Weights of a small transformer language model: vocabulary 2048, no biases in attention or MLP.
MLP neurons of a small language model. Each row is named by its layer, matrix (gate and up: input weights) and neuron, and shows model dimensions 16-143. Each number is 500 + 25 x the weight over its row's rms, rounded and kept within 0 to 999. Numbers have three digits each. A neuron's up and down rows have the sign that makes its largest values positive.
After each neuron's rows, "fires in" lists the words (lower case) most often at its 100 highest values on Wikipedia text that the model never trained on; "fires after" lists the tokens most often just before its 100 highest values on Wikipedia text that the model never trained on. A number after a token or word is its count.

L3.gate419:515468478495524543508521515437498518522493514496520523511519502496507492517522441488486463516494554522567455498508494505477527473499513477495512530485550498496490470514530558529476473518507485538514453502525474494534518509502484493503457542495503480492526498501521486517466524467524481519528484496478508516497541524509498501489508506478493487456514541540507493512501442482492496471480
L3.up419:461515537501496529468525440508511503508548481531504518499510548506503468481533498464453526468479509526563500491461462468514523487523479484483503497464483509521463486477492517505534569472452463523513500499469480506497474492504482501496493498469501477464506554499502484492487521464516509527505491471518545526506490489484510558503469482543513465489462498514516505478468493481511524523500
fires in: "the" 91
fires after: " with" 20, " and" 18, "." 15, " by" 8, " between" 7

L6.gate276:498535527541475515506535496482455456453533465491492512525555470526519507498480498506525507520477523527570499486489509489482502503474496504502518509503529513498483467505507524514494515502485536531519502526501473525461456502499532556521504519519467452470470504476550528488510520531537497503503482522462507515540484482507488482506509519497495522532436519499489517490520542529489517535484
L6.up276:536448486504496529494517500484464531459516536505509494484484498528533499469509521535474505500481483475500457476510489507511525510468501476495488528545519490510509501509498519506510517509479516524434487506457512483485499500546447519501477539537461521485490472466506463474472495461508495497441556518471530508486474495470473487501538551491533526523471560496524471518479483548497517480472
fires in: "a" 91
fires after: " as" 27, " was" 15, " is" 8, " became" 6, "s" 6, "ly" 5

L3.gate139:527533527508492499490472487487487489495529465515535476516459499491519489431518484504524538469531540497504482525511453499508488477478497526484480515480472482498523500538470522483495508514483490479463470537496513473457517455512524514517488495553529496439533558495507493542505512503489479451506518476499516472512482495516490465525465496496486507516447467502473510496482484506523529549518
L3.up139:484490497499502513494526473466565502485532507576492518556517532489502471506499507535502523518507468519529507473492507493482489518498533500501475487509474505485507493520476502486493566487492505516549485522520501450577518532483518485491531490508489533484455502540523482496530501461467500499486477498485474477471502562504479506491497530540507487512520508489515516517477511494501481507481
fires in: "during" 27, "after" 18, "but" 8, "while" 7, "early" 5, "with" 5
fires after: "." 18, " D" 18, "D" 9, "A" 8, " B" 6, " W" 6

L3.gate242:483507501494468469498446490519480519477517473458534476449493547497495489503484511471465480477489493511549446457476492454488498484499476520519486444479425466490513491496500487477493501476494532524489506488517471475494518495460516504492499539551473499493491472501498502507500488472541509511509470538505520476513484506483465492496510522520502525511464541503517480469482478527513513514545
L3.up242:486545482517479505551480460487452492499489472508548493504548517470514485511475512495494512515477500489497481509505480503467527485442507460529539483528471479503515523529530499499478542537485478535494493514493480475545488464521483412491513480526517494486508516559497500492497488530505485521520506495491507452438473473488533540524500512493481509467480474511498519499507519480556465516536
fires in: "there" 19, "these" 15, "some" 8, "as" 8, "both" 7
fires after: " The" 19, "." 19, "s." 9, " S" 7, " B" 5

L3.gate408:543483479485510498554500514504489489474501490471512501535520505536482540548525475452488519478500513481496489507559485499496512493503468482508506504478530504542494510507501485501517462508479453503504482503504486502542511484486494528481525503456504515475500502515487490516486529498499511487488467489547490481475486500474496488506507469451457462501481518537465551555508470551551537488498
L3.up408:511490539505447463477504469510457483553501460487494515469519473480485503506474479482516523479530519504499529471532487458479515501542522488508537502487506497487503482475459485525478451428505498514519490514517487460524466514522449576430515473516507550484512517501515480495502450509469490566477504492499473510516510531494497520536551510518490516480500486493533529523493515515472518507478
fires in: "film" 13, "first" 11, "show" 9, "album" 8, "election" 8, "song" 8
fires after: " the" 56, " The" 12, "The" 6

L3.gate260:485494540501470493483555452506496553501480512463471509494523472503528520470512464533484494523508479516511499470466500502485512493483503495493484522499482449497486489477481517510505491452536520502452459484516513483498511540548545497580489530464500518509516536520500520464474472464467480451524487476476518496480486499489501552494496532473463492500496475482506513501523447497474459531481
L3.up260:472474515486538464477455470534559545516520522498517502467498549496474495516538539499499478481494496504546477536489513538528480521480480509480517475526489524495518469520468503487501491494504505484483491453551463504488545532510509494528487516515493507507454488467471494475535532473505519494540468493503521530536456507520529431444484513497465501482510499494492470503518486522483474523509
fires in: "the" 98
fires after: " was" 25, " of" 12, " also" 5, " were" 5, " is" 5

L3.gate136:476507507484489510530552501502469514473506507544491528498468469480520478491478489522471549481551524499504486505550539533480490508498535533459512504496539520526476503523525522465553528503462452494541479499504512494495519525479490541501487526474513509537510473487494509529456512513547484531494507430552512512519492496506484489509492473538493490509492472473466514499492526487511488466523
L3.up136:450480502520520523518481481513497503519518464450508502469515507507503503476523468421485456532495523520509515511458480518485428482507515545496495501477518503511505483502467491507506491495487457490525516492537511518505504478501472469484501444501492505523491484495540480501491479513537502496514445472487507478493480478474491497458512532488512523484528499477486526531477503512483481507441
fires in: "the" 100
fires after: " in" 64, " during" 13, " of" 9, " at" 9

L6.gate104:523517462430514474499480501499485553484541540491499519489515480512517471479525491478513470488461520496492507500472503513503493526448472475498473498472508493493493480473556545496524523480502474517516494491527515527450486461471501539513556511518505499485553489529495493499487512502438450478509499497476526525492559506494546501486487536475494548501509497507459485530515527547487490498496
L6.up104:469532493436507484506516511502474526447542469512511563529493501521522523503458495531454511531481487508506542499512476536532503514514518429490469490490493517492504476504556466526507489500526466566464486528493475513473477503508509489543516506511506525471494513509504477465541468520525498471526481490484488486483541528483462515462490500458532519484468494471465461529457465507518503485469
fires in: "a" 70, "the" 7
fires after: " as" 28, " was" 9, " is" 6, " be" 5, " for" 5, " inv" 4

L3.gate318:558481539509513484509536450531488521520506490542494478515513493527529487528507505517561508513504529482528527477541500448509487505433525532485511509484491476465492476490521540470527522500505485526474506452475526497492515512534519522468540498522524493450478523488513518468446481481507486510518478488513516476488533483527472508546517513493541534506527506500440522507479480507482487524498
L3.up318:532454467472472496498493519489497504526497527533491459513518486521535493495525521515533487471470493558499507460524534476560517553490522521525480510532499492457481461483523469517525479556518534480535489508482561536443511470450557518490498493511492523493496519505448526500495532474531498509469508510535508553481514505494481476481449471515516488554491507513503506501518539430475520505488
fires in: "a" 40, "the" 13, "issues" 9, "an" 8, "behind" 5, "behavior" 4
fires after: " is" 47, " be" 15, " was" 12, " been" 4

L3.gate389:498509501503497482454503503475469520526465500493551489494551504526539522480470481533506507514461526524495484484472501505467510515557527481543470510521483505557467469459475544512484501470549510500536535484467475472497521495491446485517488490473494543487534468471500463488473512466506506488517525522483517527508487484468461515523500473464504505448476500501521542491504480487534496538512
L3.up389:540489503490500513519494489503458509484514479514518479473496470503501501471519495501506536509562535488505494469496489428474498442475512490506549477475476474539485538505517499532507536493447494531489486504481531511499532495529514527473484487536509516471490486539492448493492460491461500520512487451462519467471522491474515508543493498514510502506511473511480504470467530526561497543531
fires in: "he" 49, "she" 32, "while" 7, "after" 4
fires after: "." 48, "s." 10, " Wh" 5, "es." 4

L3.gate383:512512537517468503470535499485475447518482436482477496518516523522470527440468481502539550519464513542487493460529500432477492509451475493538453470514467479545478495538471496538424542475467519466545474492485511453501489495515510479500545480489548490505498505499488497465499452460455491521520531502480520489452478493462494521541501503517505480518517482450478452491491547465537476500492
L3.up383:526495549465500481512505496522487500488492487499523478456526518524496531422488496483466523464490531515505494459484498454499486481493493493512469507476456501529518473513577504483505512514467472498524515499516478509508516525517528497514447500466477507465491482522481541476475517490474507523515552491503522512448494497517487553501494531517520492532482483511497469470482532512494465509477
fires in: "as" 25, "during" 23, "at" 11, "by" 7, "despite" 6, "between" 4
fires after: "A" 17, " D" 15, "." 12, " B" 9, "D" 8, "p" 6

L3.gate231:510423524461494472481531518469480496490526512428492497484523494529477545470505518475491442544530516504509521513528528486493486512507531497448466507504507489484533500588487485506517470508514530468471506468511515520514478512518499474496515531490483528513512505533478481527501497515531488482522522542537540521499473479480478506484480470477495501508536469518516544497538541497521487513512
L3.up231:486529526477486498521492517505462455523536489481518516441516519494494517481535502477522513495472446474506475548530499526503496539512476494484513539497447501499514517541491523491540526489449491487558468524521482486485539506547469489452471463497531522529534495546477513481486522480500487490487484535504502464529511459522526481501467515458434499496498532500473470456494490517496469494545
fires in: "with" 66, "is" 8, "was" 4
fires after: "," 31, " there" 10, "re" 8, "s," 7, " R" 5

L6.gate25:523526483471556473560498487499478480467513503455508473518568456457481501538537475465499478509526517477485502495561511487519501511510516496525481489566529476507484479505472451489527549486504504517506517494479505461468518494443533508501484502507471475524520462493496485454451505480518534496477511423469511460545479520532503507499508510509468463490507522527501525539535526477476494451492
L6.up25:536483476483468484482490502460496510516541483521503461541517505519507473538494499495511501507485479486472535465516495509464468510537479504530505498531510532495498563514565519487494531532514530524472501505460500538513505502439461492499474462520469495516474533471530469429473540454519471517526518506501519489480523536483483478474498493503505481505454476490489472536501495503505472467473
fires in: "non" 12, "large" 12, "small" 12, "don" 7, "high" 7, "larger" 6
fires after: " l" 16, " n" 14, " the" 11, " d" 9, " a" 8

L3.gate424:534489503490531501521479493488482495505482544485508553493477520524472487519516441534494490498489507485522508478486477503501486499485522537513470477517497478500483508449529540497524479467513490533484510481481481465482485515491555545537473550508473496491503504512524482502463515464521502509505469495491542488503497536462503525481518558494452497495529518480490560525534498496471457528532
L3.up424:545452506476514528508454484479474472534476483471480500529500481493469475481482507527495484482495480484517473543508485477497505529524492469472500516491474544478515507508554530498486491429518472556455487525509495499510523485498518497523484517503507487528508495487518458496503501513487503512437539550453469476496484494498501479493527480510472498485484468484472505547464517514494493494529
fires in: "first" 26, "last" 10, "only" 8, "most" 8, "also" 5, "each" 5
fires after: " the" 28, " his" 7, " The" 6, " L" 6, " M" 6, "," 4

L3.gate180:492485533508480493526484533456545482471479506515531472519452523496519514465534490506503450518517499481502474486511477486496483502489523463472518495491475474490500509492497506528494472484495554499513477489534491492475450493519517534483472482462475520473469486491496496502506542517503489511500519483482497513535449536528534460578486452507500455502512496520493500524481484499490479492507
L3.up180:517495511465476480430542478532491449497443472482531497503494510556506519534514498441492495493514486502491497510509516511504497476530506431479514460494489487530500515485497527496510549479499510483492497509541509525539463546480520513459513527499459503530503453490472526520474546496530507531452521507490538529542469546507523479489478479441515524497545502452487491479495535512500498517503
fires in: "0" 33, "2" 10, "1" 9, "warped" 5, "4" 5, "7" 5
fires after: " 1" 14, " 2" 12, "–" 12, " 3" 11, " 4" 8, " mark" 7